python train.py --num_hidden_layers=11 --hidden_size=160 --num_attention_heads=5 --num_key_value_heads=5 --head_dim=32 --intermediate_size=768 --vocab_size=8192 --hidden_act="swiglu" --norm="rmsnorm" --norm_place="pre" --norm_eps=1e-05 --positions="rope" --rope_theta=10000.0 --rope_fraction=1.0 --qk_norm=false --attn_scale=0.177 --bias="all" --tie_word_embeddings=false --parallel_block=false --init="trunc" --init_std_qkv=0.0174 --init_std_o=0.0 --init_std_up=0.0174 --init_std_down=0.0 --optimizer="muon" --learning_rate=0.00682 --lr_mult_o=4.0 --lr_mult_up=0.972 --lr_mult_down=3.0 --beta1=0.95 --lr_head=0.00884 --max_grad_norm=2.0 --warmup_steps=200 --schedule="wsd" --decay_fraction=0.788 --decay_shape="exp" --final_lr_fraction=0.02 --batch_tokens=32768 --max_seq_len=512 --doc_mask=true --train_tokens=412000000 --max_steps=12574 --dataset="wikipedia_en"
MLP neurons of a small language model. Each row is named by its layer, matrix (gate and up: input weights; down: output weights) and neuron, and shows model dimensions 0-159. Each number is 128 + 24 x the weight over its row's rms, rounded and kept within 0 to 255. Numbers have three digits each. A neuron's up and down rows have the sign that makes its largest values positive.
Before each neuron's rows, "fires before" lists the tokens most often just after its 100 highest values on Wikipedia text that the model never trained on; "fires on" lists the tokens most often at its 100 highest values on Wikipedia text that the model never trained on. A number after a token or word is its count.

fires before: "|" 100
fires on: "-" 100
L6.gate722:173169114077140105145143151071130108108149129112091139157104139089126152141136155142116127117142108150121107083125097125148116128096121108086144123114083112113141124145140165146164099119111154112116124105148112138113171107115118129083113165095164099167134156112126117101152122166093160126117140109135129135121156085137114098125154087160117118154135159150126112126133131119136157097134130099162117080144103140101126118102136133140158159099118178144109155120128161113200124164175140
L6.up722:188164164079140131128150131099136143091148124113119112136088115144104120103126119136132099097107080162148134147106082141144111136123117113090141169157125120135101130142147119140140115170128146130127128156135133109122133140124146172116117137132133122104131132143118095142148131150133091155093126120105122115127104108116147069090132129140137153155136128129115111129094157147182142133114088094113102120207100159123091129091103128105146147162131147137088152126137103169138093177179072
L6.down722:143155134101158139144142150149153133135116107092095161153158147119108149143137135119117121160141118114123104065130129113132103130123131134102096117112116099165133143123058144175120125122087126101119144123129138128105130095131150139071114132101180148146174186093104105140130089122089171148099142101138149160151142136126103119110158109140117168164098141174149090143152147114125140106101134075124117100151143146085133134100145095140143162102140152110162168133133143127124093144150121

fires before: "-" 50
fires on: "-" 50, ":" 28, "qu" 7, "ail" 4
L2.gate567:122160142113156145135132175140146146160152124146142156135146134162153100127125152110133161115068142149115094123110134127105078158132122125175137122127111158094160110078088127093084156156114113133120120086109147140105149183102138152111122125114140098151108114127103125136142085138154177144086139187116141154166138116109138135153135118115125124077105125129147080108145101144134119143142158119180156117148163125088108130103115120147150151076170108133122164111123102143138108131131125
L2.up567:109150144069177152138131158116126151167145127117099156127170124146177079134148157078139162131072148150144110121110120140125089152133140135155116134120147167079159105123082128106112134117113097135092119104097149128128135158103123155107149152134133102146138133126110138149125094115161152146102132182117159147117144110140106122129132173111112138080122107124166102094145104132138105108158131127159159104139134123110118127127117109159163130091146116141117170082099075163154133137103141
L2.down567:123150092128165171172092155159154160143134116098140126129113119129140114170113137092118127080129132130168089112117137127130128090157162156151114104094107138098128126134087150093121132135129168152136138107127150154092155134106151132114129130102133134181143102139178156158131150124151153151063127159194165142089124096126112088120171132125104130084133144144126169152160092101122132133117163109153167116102126103130107109132091137122094103110122138141156139138157113125155119126146128

fires before: "=" 100
fires on: "=" 100
L7.gate382:155081115138101113158089130105098157192116148149164083146152167146145112105127137129136111176129085118138152147174167138134112141144161086117097103164128105094160117125149117124125119153131154153113138125100172165123137118166104144170107105115109150155094154143147157132117106086140105143132118119140138177156112147135167100144116125142119150121120128127159140174146112090140156115141103172130183135163118103123105100124103115154107123156156132132128147129111105101134125161141169
L7.up382:105104108129085142125120134147108156129163115107140102177069119163181140146144137102103101134125089163167125127154133123089110142124166095141120133157144104103143095133110121150133092142144088156117144189099169147130102117092136141099097147093113127103130157137105153141148122081145128122131143146128156092146168138178131122149114137153130122124125131092138172155108127128136122144147118135126076083131102101130092113108099142121114110152138107145089172110128150112100177163141139
L7.down382:101158130153095103139148178118108155141148130112129149176117103147148141128112128111133094101108090085147170094205106129101127149156123108167118129133118113109153137095152095109164113173155092154096149139116153152111140103151166135130116122110102117149130168134117119119149132150105147135116132157159127122172129121144152109135128112153109143134096138141110148190128129137095159071143104148150148172164104077112134094108119096148105139139101102149110126074123137116146134107118129

fires before: "\n\n" 49, "=" 22
fires on: " =" 68, " a" 10, ";" 9
L8.gate443:137113169114135070126135128154148146170153144123107148111161126139128119183148118127158118167138111158116100138090114120140135130092087153171150145105138080111118102093083082151137140118129090128136139133094136128091079119106099121124134144113126173142163101140108079146138140142110094149098143108091119125097122071081111115161134112117126162142112130153134099116133146116101111114100152153118166135141169128163187092125106085139156120132119095154121121121130113114128108125107151
L8.up443:129111130117132081140142120123139119166122109152124180117123109083165145152155117121144191163129115149098145151141108134103152159103082164184137123099129092131159176103076105127132142150117111110149137086114123166135118144132064146140095119122152134178099097112147109157179136088137105146113152102139121128116121115129102137130179142137144132129146148114131127090107150149111114103152110146096122175136124130128150114120124114118162094101142115126101170153125136092149095133113164
L8.down443:116139111155133144126133117127139137096121140125071107091165129102125104143167143150129110186108174162118144116135114124094117155137156132147165111082157106103130143107145140139162128149157126151125105114108122119122135169052122111113147153055127119119151069135103102111111130119111097130144124151124089095128133108109099091085113143088139102139112163178144136159120113149125170126144063110147122109130121151093139122119142087083123110128120130146138112111147156122114123113136157

fires before: "-" 90, " Pe" 4
fires on: "-" 92, "." 7
L7.gate639:105159114097128137106160117092155140121144102124121147158114133144132129121112149139144113172094139183121129119159096129153121145147135133133145120111145166111141115107129117140141120160103109168160160150103130136140159131125185186152126167154100177142121133131124096108099155136153151109114083166101142115088173111095118153152188136171138132120139141110137125121102157112135129134090102164122152106144096128142190129068132127124146122082106136165097153119130143113147168160135131
L7.up639:077126125145190101152164169174161146175155118106135118150144128112134125143162130133124136125109108114123159143155138145152119129098141158154113117089136109088143133147077101093106135129098109127153109139129131123154103155106099085125120128102149159130111176144095136082051154105157111117133151129114128122121176141113172143122147154140128057083120133153140118100127133100124130140124129134094129128134132110143112099157086123134103140164107087120104109135117106162157142148146143
L7.down639:160133102135147153164138107172112143101117132158157135111120127103126088138106105154128108120163128126118134152104158115121162104081137154124139087090131148057119145164171124126117114118124124096092140113141115130110076152110084125147149095141128132147084082109144105134101133102089116142133121122143115117105123152152140120124138106106108108072164133075113180156111135116130138111133121126146164100145134108153182102154153137130131115149144116082178109097131171129122085120152109

fires before: "=" 65
fires on: "=" 78, " and" 10, "," 8
L2.gate583:171142056121075119099158143117156143099146160145154152132130111104133124170130128128124170082134101149103099127172118122124096085139129111135141166090084121110106110105119126177144159161158154177102158161110137169140124109110124096129136147108100127162123131136123160131082142115118135125133094113120152099150118111130102134146127110144110137117145120147126105137106126094132109139161111156134151106058134131097106098148127167178112109132134142167132115141135145125167119094115163
L2.up583:112160086111094135105138119149164133118150165168151117103102127109073086189137122122117147094153135132109110142164124129103127129118124150103147129094129157106050092120141128149153165114181135142138166125138089133128084115115102119118155128112148114145105094150164124144097135118119150133130124118129147087111106071103112136163166121058108162104123150115123123149125108106117139131136132151148100114118085126123093096146163128147070133125125115150159131149127142132130135095109138
L2.down583:097138121180145106130143090128126138120154112125121092127115171111184138129094136111144104135150134156155155072129158161161115138132071116171136154102119157118154137118171113124145100140127122122160129104101150111111146117115139069152122140125147132130109121131122152099113133122129113114137092140045170160153139121127098127135141096140154121118193106119153100039102144123134122128128110090110123107098154130135133144171108148129163113122118127137130098091158117144141132124117133

fires before: "|" 67, " |" 7, "oir" 4
fires on: "-" 65, " —" 6, "ea" 4, "erv" 4
L8.gate488:128114107105129125139116164153142160119148091155117149144119136143125143133100112064147165114106133164124160138123094106130102082111096113126122158143110131115118145142098132087135163124140148081081147143082155128128130086127113130130116123091118118123134141113153123135124159152092173124111120122101143163133170143083139107098113130167161097144135091070116084143126120112179132095100144153159091166167151124106158140147151105112125120126126146099101155128156152145133115132182166
L8.up488:098122094115160141131161134127123133137092121141107106165108150180114159145109124121119146138104090153118131108121138107113106111122114098098085161110144089118165100148134171117183138094124142128113076150110125133126096104134088112149119142158132121152099135145121109107121143125130136155118140104123147156138115106137122118143129124183085165164124103154085084151126116119145162136133133132140082128127145146151203093170161111110074140121145139160096144123124091174086101128133141
L8.down488:135193143117160125127176157130159132097152123149105142090106179135121130085077128093173109146124130113108098153140105132147098122148110130115103139165143100131118145139119120140125122069116131152128119108111099164144067106137132144160127126105098098180133151129133178132137139139125112135149117147181168163152138122163127117100099167127114130150089114093131138105107154133108122124148173101119080111144146147153122091129112129115104177096147106123103120144121090127122134110091122

fires before: "|" 95
fires on: "-" 100
L8.gate747:159077128135154131137178164113151145136135141119109161105116156132150143123118177141137125110132151091112105149129142119132130069115106120083102130109149127136094108160107124135084126116089108114091159156127093154124158137097158123110136109099159090170097084098114094129117145160137158123130145133167159139155142132137128152060095104181124118094143172108156117129146154135090144156125162146147145115155134162131098140130131112103150103151093135088126113129128166115142157121149144
L8.up747:102144132136140102101102077183146145137092145129156134135162122109103118166151135136113149150143107124176119081121080160137108137122125117097125098118124146114138104135152125194125142159122138139165118107120121131128098138115127134149096104141138156108131149164142070119118109130149119146129167127145167108135126106120102086091135163130099167129088128155128135129128095091139125110158145080176099140123120108069112096149081137187079138139157147115120135126117134116133101131163112
L8.down747:145151141148151118122109113086156158134136135134173147114105121163096112092157140107144128123109114156126125121151108149125102141141114134144150124130161080167117093110116136108155131149107128118145152116094173139117126121105156145096137108142140117080089182120146111111105141186117114138093119107164162121175109120114071115111132150134119102135154143113133123122112155117099117159099175114124070112091108152085146153142135182071083143131173130112150114142097116156104105127133117

fires before: "|" 43, "-" 25, "The" 5
fires on: "\n" 65, "\n\n" 22, "." 7
L7.gate740:154115095118125141116130118134143111102154117103118115101144114141141130073091146189133092131148091145154122150157102136155146088117116063120103119120077179163168080116149150178133126134147116144095166122121100121116134153162119127125107123119136136149125086106139130141127136136143119129075116104148140123087124133120144081172111125123159122108148121120108119175151141156153201124085142096143123158132116129140111134122094134122077139143160140128184109132159136116111119119145137
L7.up740:171139134178119137101147108107119107131145150111140146157133103110118131172120131117092126133134125097115164118095135135113140161159111122127157112088125151134171148142149127112168152155116120173170138189126109114111147173173135127162080124101090133091112141161089131126103097117079156171132132110125149141098098151113094129166155112111145130113131100126144146109116151113130152116159141147125155161163123112143155131135099152126179171129139158157137173114150170150130108128140173
L7.down740:118133098152101135071112129132112098139132146127093142119192082132141121170116180123122123171117113157133106138126123111165121151147092144103116123160152118082112133113138105124127155104127120144186146142152130130142166138065126116110140139119096077139111147130115106112143114178058139154120135137098120111143163109151099183119155126140122139090113100141107158134131107087109133117139116103134110090149143164144166125124106087142124124113105099144120156105140129164147116129179147

fires before: "=" 100
fires on: "=" 99
L6.gate299:155113197065138127163136139116143141138140118130099132144124096158156132134111127126103170162140103139154144141144180139174151127105137137124136147136113130122134150108123146164097138130125108141100161137133091161111097139093121103150104128108147111167099104128103112097163150156154103135118161122107157144067146091114134157133136146116164133086112103131169154121108103127173129185108135122141109107119126140074118128136122110089089148160145159156093149095146131136132122125150074
L6.up299:138144150080162124192112135149147147180135134093100109147112100144114111104110127152155127154143094111110145106161174158135159133157137115137113180163114129112127179126134115132104129132116122126072148117128085161122139124111077131125084099119131135115111123140137116170167133168144092129140111109165177125119096076123127149121121151108168117128159136111128098142124121114121164123110134094163141111133087104148138142143117105102142120135146117190108131100128081121170152127106099
L6.down299:123144116125126128201112153125168131113105116113128136191135146123142105130139131109168124166149094165057137129096166120159123097190157104128113128098116133118103092121202131122091089104121099121114104105098102125104134124119111116128124101101115144171103108110154086132167113141122129140099144083101179133132115108145104133099125153146124122112131159115156109170110096114182119124134100118124126095134132129140105124167144105098123115148139110113115140103150167132127122137129111

fires before: "=" 51, "nt" 4, "ge" 4
fires on: "=" 46, " =" 5, "one" 4
L8.gate338:092143107124109220097113131148100131143113174162114147148123113141124128155116125113127173121115114112123188111132134117120165153109141132116114136101105164114134132130141129153159150114085141113096132178113124155116124140123139110152122139118168155125084135111130187164147115091129132140081134126131129080152124092150115106084166150156159138100111130120141119185151140128146115113117132146162106155172110154103093119151135119136143150123140139086142111144109094138140066126136097
L8.up338:180089115160111166114134174116116152156131148118109133115173137117091134170134119161151169135129099124151071122110132172118164156146136172106112130117123086132151129132136130100138153120127075124104138135119091108081159133078101139156091070097128123123100133133137123103146135114132120122077147133120151107150114152175103101107124133148118122142145099100147109162115105086166141143117118176139097113154082160137091096155149116116102126132148157135118112102107135110140128122113141
L8.down338:082107147116125098172150136122182137157180145105136121160098159080094128120146136157129127158100094117149132143136160115151127130151136129144094132133121136129129124138137112162142134165125106119136131113098103118107082129121087106153129126095141112151092092154151113131144107138118079097146175130126137086135153125123063106122134117145161104136140112099097165136111136090116113095117157177147092131127144175120167099111130090146194114161121129089137108146089151118144134132146124

fires before: "-" 46, "|" 25, " well" 8, " the" 6
fires on: "\n" 79, " as" 14
L6.gate763:124148132141137151109075147162111136152111198129120108131167131157127143150106148119160095125116104071118163136105132112149140135114146103149082112081140170138141140148114119163164121113122153125143158107096164118136120102146103171119104116116127109106144104105112136137135146147092126109129150140156144126120095120140108103129123104098110132139116116075134129130156153124116125094124157142036119110126112087146156119138103147157147107128121143154158166134165162099138066151115167
L6.up763:138117111186133150126093136126109127074169152109121095122180113132138154170124155109145119117116112115142177125118165135116103160141143111137105126097115165132129143133102167158100128114148130103131185117102131109137129104135107167127128111110124150098148115104118111124143143106100164071149091133125146088110124159132091115149138116142133132117116122136124107102109091117137145138107114132087128124070125191132118131129165136132032136110152146101134132141151152106129065138141131
L6.down763:084101074108139145122156206122154111105149119148106137129147110159149133183107151123091144182116142181122136159089116106099138156164163144131148134123122087127114150159113169076131113087171123124157118127112100109108149129093119128112134107108087158148098120100135131083146152148112137171134117125144125103082149093137136128106152139118125110104133132140090136170153126118150121127108126109141147136135126137125157091116154129138122106137103130123126119084086089168105128141151129

fires before: "=" 54, "The" 9, "In" 7
fires on: "\n\n" 85, "=" 15
L2.gate51:093131101092128110114101125124122120108164102173155136165154115149146145090080122139138134138114138090170099087168168135118108144135120133129149124124139141124123146151140140153104103121133110143124100121142120168148129108072162119104150133092142147121110180155118149104112104098118098169153090162096114150155127134138105143187122144140147128100138145130211120106136110111129120145147102158101161132089128148100085094115138106164107099111141110144103118119133161154165151146118096
L2.up51:112119138155154157106108153131139115147149105165121143145166156126124117150114143119154149127119123105175106108163136131107097177078163148114146159146126120083089145139103113115102161111103109113139153146124135148122113128097110125155161097093102133162103151164120127148164154093112092174128123154120105151103127111128130157177149155089090116062103163152149129098103111119131118111151122120129117177152119168111097119142154094157067092134114128154115124097164124121135130144122135
L2.down51:100179136094130103114106127134143102117106149135164084091125082141151145118103150123178115127127120119116122128115131159126114157147114136113146129070176138140125160174186115129130156159118154113147120128107108113154094107111150133126116130083081162110088167149130129144109107088135112118157108120137163140145121134177152148174103108123187146126143108105173100134133136105114097131150166130142099105111096132130114114095094102116103138102174115126124104133152120170128105118129087

fires before: "-" 100
fires on: "|" 94, "-" 6
L7.gate608:101113109150134103141108134107154151085140148127147072152144195100154132109138120161146079176144092144149179132110106150124130119127184127123114106097140147082178143116141098113155119123102159161103146104105091089126137115125121127127123114115109134115136127123166150144107138135094152155116135141125130130177132159088136116128175111158161134092172103127118121140143097151129141138122110150173105158163113114116161137106149117136155164126130104148129164083144125160115163122159151
L7.up608:114086112129152125122108113145121145130177117088148110166115131090104087130125177111122107166169170133105140153118176138130167164119150106111130104091141129110125152155149118113096115102148123117095130153111065130082127083144105149156099155151126100149155156144099159173103118131077167153113127166099098148128112145114132121120132109161122102068140108126134143135124098121116076128120135120132126145119114186107136096147171118130125128124106135110117136110146110159116123127096099
L7.down608:072128124145155148111128151172181125177167134102108141102121147143144108114098158115119146112119122145166144141120112135130146148138185105106145101120088088127116143137106141120092123085127097089105131120097146126084121122158169117131163107132117113119143139138137138142147102121105193093096152145119141147119066154162145149162140128133109085059166138104124118120126139090147129136135133106143155140148144101151145112103126108129077148116152143110145122119090139145112134164130087

fires before: "=" 100
fires on: "=" 100
L6.gate614:133137141137088121075149118118168116145131127141094089146131092135125142131135126137168108134093123159113119087136137157097137137128086117106125094096123146061139144119147128184107111117147141150102111120134158148070154106136150176109160110084135096189082144117133131133151131180118092125123154168123170155110145156125119131153152106080121165111112121142144161135133080100123142110104128148115122145140126149107122156112144180099108127151144126145095115138110102139135143130094107
L6.up614:145133157108114101134128153111180145161119105133133107133148109125104138094143141125158123169107115130132151139125161156115168143148104154122143149110128104070161157091149118160118128119154126152092115148133137146100065111132109090140149142108123131122134108163190159164125106124118070106130140185086152154115129134131162099126137147085128152079084115113149136144106099140116155133127133102141141135117093111111139122139134147077146143148127095133119129164076135160140176092117116
L6.down614:118128126170066078141170151145116124145126089152130172127114164124119144122140124139143126127112066136137149135136137154117091132153144104100133135115101164125118151133148115148146095140144092149144134161148145158120090133136128083116101106123143096101138117123144110099130111137119146087124136178156125209150118141134092120126082186104150185107122137124162138123111152139124122145105109154157146165146132114091163078122116123142127113142117110133138126124116088164138165110090100

fires before: "-" 65, " had" 4
fires on: "-" 69, "," 14, " They" 6
L7.gate671:102138113136132110150138118125168109119123108153104133111110087148157133092105158139125134157107124124122148114117141097172111136102166161083129170121100133114126143146149163098141145087162167141163138115154103102108127109082126156142134122134134118141124078155119124149153135158217158115146099110081138125152125160110143174142092104136139113122141150134150115132140138112143155107171132131132090113109136100084175129131147114142142073177110103085139139132107117137147146167155108
L7.up671:110099115148142139143156141098144098097161115167113113121165068133143127119139147090143114146123130132096128137117179155095145135129146162124155101112130125093100162122165125124095138100124153114164116115130126129154160122155114150146134154162103097105145144115094126104093164108174145153136132087097138113109129153085135162156154114171067128125157123148098117129135132093129139125101127165125112081150149117133125174144139127114114129181093147089134133104140133081105194127120120
L7.down671:146137147132104122161106172148114083157132119113150122147122151098108147113125099168132104132155157103167140153120161127159139097131142116072107128129158132065168115138125108131142133140117129172111129170116118186125108138116130124142096112141105118169099116120129154110115139154138154130157140140153080145129090133181121093092127141158157141124138128127119151135096141176119124126138091102113123169109082122148113120099129144130142117077095098137172078166177102133130108139098104

fires before: "=" 100
fires on: "=" 100
L7.gate735:136114166131116128148123147121168136146147108145129113144110151140115113120131111096180097138154077110109125104175143179145136140120140160104148149123113124113084159143184100156140119140156139120139108123109145155149096095154099102139132105105114138154159141140138142129107118123090057115160127145121147196142112125148131124159116132124149144088142139117176161118141114133139112148114160139108081128143106091119129132154162121142123106158145119168161074092129122101188172131120141
L7.up735:122120115108116118098141127124132085126138123143109107169135130138150133103095125147141129093135097141134130082165125144126148140119140146136118124120058125094119100090222088134105097147138104127115113161144149132147119125134128125120123126165094126184095115079125108136126105111137116082164144136079142135172135137116174133138117088138141146102133120136195131156154102133140129129080133122136140104161122104138096171159118205115127126120119103145116146126157119140151141116143107
L7.down735:098138161160120162112106159118176156106135095122110113149102152114122127130139117123139125140134101083139146128159132139089144096127109110116135150104148134108131126115240146137153099116143051136127110114130147174099139114187104131118155158139116101168145073127139144158125105151145134116104083126122150146120159124121124129173102097101154140112143104118127135151110132156112134123112128137120116156083097119105155087146121135130128141114145142161135072113146138118154116122094122

fires before: "=" 100
fires on: "=" 100
L7.gate398:101101166137116106123104158137155192164137157138154106177108149138133132113121100135119104136171088109147138119148153157120174100133103107096134187096077148104105135147167124168111097138153098155113135179128138183110116113132097102109100111114098136155131118135136155108135108138149082139124125145124133154136145163145130138131129140132159164101171138120187135103119085129132125140117131130103155123110108113075124102119134119121129101125156117173172099122122113105163129113145106
L7.up398:109100119115115128138130156121146149164132137121145110177127106196165133126124116141112127116123070113110100098145141166099162084140124111089131146123083144071131134151158133157063100106095070151110127166133136163111124130143094139112089135121105124142123137138135135097135098144160087127137146136111125180130146143116140118153125119100122179112136096123174171123101080137141135128119141110107166115124123128093109109133121147094110123112140114160130102156120143117144141089105077
L7.down398:130151169104140130159103154115179140138140110136104158179134126125119122132106131153138112145110110120132140138166155135097142139133140121120144161119095164090104102100242145146116128123112067184136119154084136179102125123092106114147112120102152138126175123118153136117117144101103100127106148134109135148148148107149131177137151108101160170096131115102137122115084088129120123137094160112114157152136108104102159111125131134122125120144131135136112135080139123135138154114141098

fires before: "=" 100
fires on: "=" 100
L6.gate617:104101132142136130117096171119136170126131133127124128164150090156167113143130097118124098093129062075143154111155127122098139162131086122124117134115092148094130139133085165159114117104116099121096108119151132144145150117154125121118101158119113126175158141129131140155162084127095129116132128127104138200157158148087133152144128156143146118133159098144162145141131123145123118103116092119116145137161175077156130146144156189111139109117117122147127105129125102093120172134076124
L6.up617:137124138140115109123132113092106147091138103162128131161105121150172156102099121164106109108131130085151097135089162179083139134127127083120138163117127165152131140126125136121133132124135114159140135174124142171134147125175095119108129142085131143193104121139142114121106150104114094118133135134132141145139122167125122143144106125071159119090128089108155146164124094119145137144109120084144167111110132101082180094136154144087106093164123131175152079149125132122100134138131152
L6.down617:163119128152136152123138195123159133101102120144158099172135109139126107111158125139140104121139103132139115099130151135094167153144096132099094127137061131090181114147174133116132148156173112146120115173100168147133092089130142140143133123145130177129155135111114120124159110149124117096127134108148149153129147164119135129128118108138125160099130084101167151141133125097127154095128150103113172147170144140112147135142118153125098138144160067153134174096147131117150154099106087

fires before: "-" 49, "ph" 4
fires on: "-" 49, " Ne" 19, " ne" 8, " Bi" 6
L8.gate705:148137153112126125135142172118099138195101138119147123105094142145128124142084131148089159162148168100140151170156155119173106104124150094150114138081089112150142123157194152076103149166129146118145135137147138082108114161137150131146131171137131128163124130148165096145151128101123165140113131144125084160112135129105173168126170152105113117093107156105140106119158142138155116153111118156105148150149138134116096130124145093109117121138096117101130144154126128113174111100115128
L8.up705:161122123088138120106134121130153146134135173129146159109116126090155110093138136146138157139154136102142130097155178135171136155131166123163147109131138120109134098153215113123092153135084147128075128138106159188146102150128124164125112168111119130130147151116118152100145151107127155156145133106112131112149122122109167129140131122109107120130123178134083135150105131146140096118171137132139142121165114142109099136109148089124127161095146088085159098136106114126121160074089109
L8.down705:115135081080139150137118122121146108096162102133112137135096111131133116191143137127164078109138110125083109130191111132092118112128137135111139146116164104122119147129036126153151134090113098121124122130106193125169102120166121142113121139117099136079142137147114146114107154121133114153109144106136123164122141174142120133088165126137117093142132148118119128108138159162129148124142153144165068085153116087135139152139099134111097125116156141162108119093124126115114123131099126

fires before: "|" 100
fires on: "  " 100
L8.gate612:161130129119156088127161108108137137113124110161115135151177154116170135164175097117126145174141133123104089102141084117147145137136141132124114099136086093147135074129101159144132108125116134153149139138080109124098129130141119152145125122069092107078123143138128127122164120126069112145107111097116125124178144146113109115125112131135142136175163172125182113102118110120117110109168152131141091091095157104163116096115110106130139136132114133085121152139183146117125088118152122
L8.up612:108123131121137104147133135127102113149167158164116160130140146148109114132107097150096147115098118103102109136129156127129090153106118124105106144107101158159119107167125146118134107154101106117098135125144127118152148104120104143127130149119159098109125137163113104134138130095089142165120099104126081152149166086084097096151146176132133147171113143137137165177113090147128112143117126106125085078114132106107152091151082131118127114164131168084147174127205162134122136119161117
L8.down612:099136088135108112129106136123152185146152129114110169135111116130166155103085106123149173127114138119100125124131092125139121151112114147141093143062129113163159116109071142136104092148134120118140157156127151128126142109091136088143135124126132107125122114064116120140112154137114166158070105162109089124154145157143100135124154138178156173120105128118120142112101170108149134121132134124110135049106118141092106116142092083111100150155138132139115127139134155119117085140114138

fires before: "=" 100
fires on: "=" 100
L7.gate755:122113145111147135145155142110143121140124137119131095170138124144132093134122123128156098126125112133154121123155157169100137163124110084118164126122111128103127112119184156166083136124102126141086088172098153180109114149117102165159087094102102123138138147140118158124148138162129080071168171133121162142155129152135111116101144124091173180103128122102161147120132114113099094121098127143136141136130118142129154128153131185086112127155139147175124127106103129100095166137127096
L7.up755:116133133108146113152106125119127178129162125136152092156103159146137109138102113186144077147135096129158142104149165114118100134143079120148123157116097138077149078128190159138088105117116138120115080179111114179139096108080126129161102096115124137128123131114118141115137113134164128120160147153098128165191110143127114148145105076153117164103136114123164120129131127145101111144110126115138122136121131154102112129126125155098122108150153118161116124107121144127114151132130057
L7.down755:115119172090106130149144166162143142095126119113130166131143144114097156139161137148101112125145117097170125132151146132095169127132162132105139127134087156073128155112244124130095153119089087140127151171101122161152118109135110122121127133123126155151118147141141114130106152127094164102111132086093130135143125119152127139149091153146146152120146124100176087128100094146139127113123155099097142146143102112117096121141115175100102106138124107133104117091117115130097141151131140

fires before: "-" 78, "t" 9
fires on: "-" 78, "'" 6, "r" 5
L8.gate659:157130144138153177122148122119104148115136123159099154138163133115180126143101153159147119110120148119124127164131172137153121116145122147100119154167109118112138147132096134155159094135118147104148132136164094131131177117119140078156082160131113138115102114146109154131127129110088106133162112150082127114121141198123104153139125122119148166173123133108164160126125110095075149111115120112114130131122097084162152140096108149149140127095143099094100129076147128096132179104172106
L8.up659:100144165166125151146131129102152136146150143154121119142130135153143166136145147136070117123154130143130177142119120117123133095128150128128149115092147174165141055146131165135121140091120112165083128098074097136150068148126118097106137154149128049115157148110125147150097104116104171179150143141120138132121100135118122138120153135140146110133137111088132098148126134161143121137097118167132122165152103139150128136133119080173142132149135117131151159134080149126084136115141120
L8.down659:124174115150096148126149164101131103154126105133109139125144106135145124113126117135118137126163108138124089113114165152114150105102087098111140127097149097141137132142112110114115152107143154116082122134081135144124111105153149149121139123122158090113114140102110134121100112131100101151135075137096086160143130125156107145158148105106128162124113139127157061101108171110087126135131127159158210158120169148184140124088084125131163139138118115126148085149116164125106173125128097

fires before: "-" 35, "ation" 5, "\n" 5, " 3" 4, " 2" 4, " Total" 4
fires on: "-" 37, " |" 29, "eg" 10, " •" 4, " (" 4
L7.gate61:107122128116165139114140137127123135088129145103074179137123137137136128141106178136143158094150142145141129131140105112116119114098163115142095158117149119101166087115074156146133188102146144130087138117124113126136118149135150137136102169159143107118137177140169123146139085171111138126099133115096137118132121165133146104131201122168083125074072116126140147151130132106145152107123096105118132143185123138099144157150136131104126158142154135127137163095156142125167130145108118
L7.up61:100132130160145168130079129124114140135106123118112142110089140143156085124132130106129138140172156118131102106135109084165126100130146144139131186115139138110142127147124105106115184121133180156133136138116107198152113165110155110094063082151167123127124126134131122122149114123107139152118142097126108128110083125165145073146153149147142105107121172113118128163124145126176122102108110139087133115164130171140101155096163143164130118119138152083132150141116141137153148157129160
L7.down61:105133139144097167160079111146112142126128130159154150086081133132148089135136129136173125101106124103144171113138131101087145125113078108134163162098147116110122142128143129130112131132106118114160114138124124143130150148129119075123147151127123106134120104174148118129191100165146183120127096146131131136150133124134132139081148099107121104031147138123101159137106104107136134096093109103124091121103087151128108129110139147133179142132181119091132111130123139118157151144107143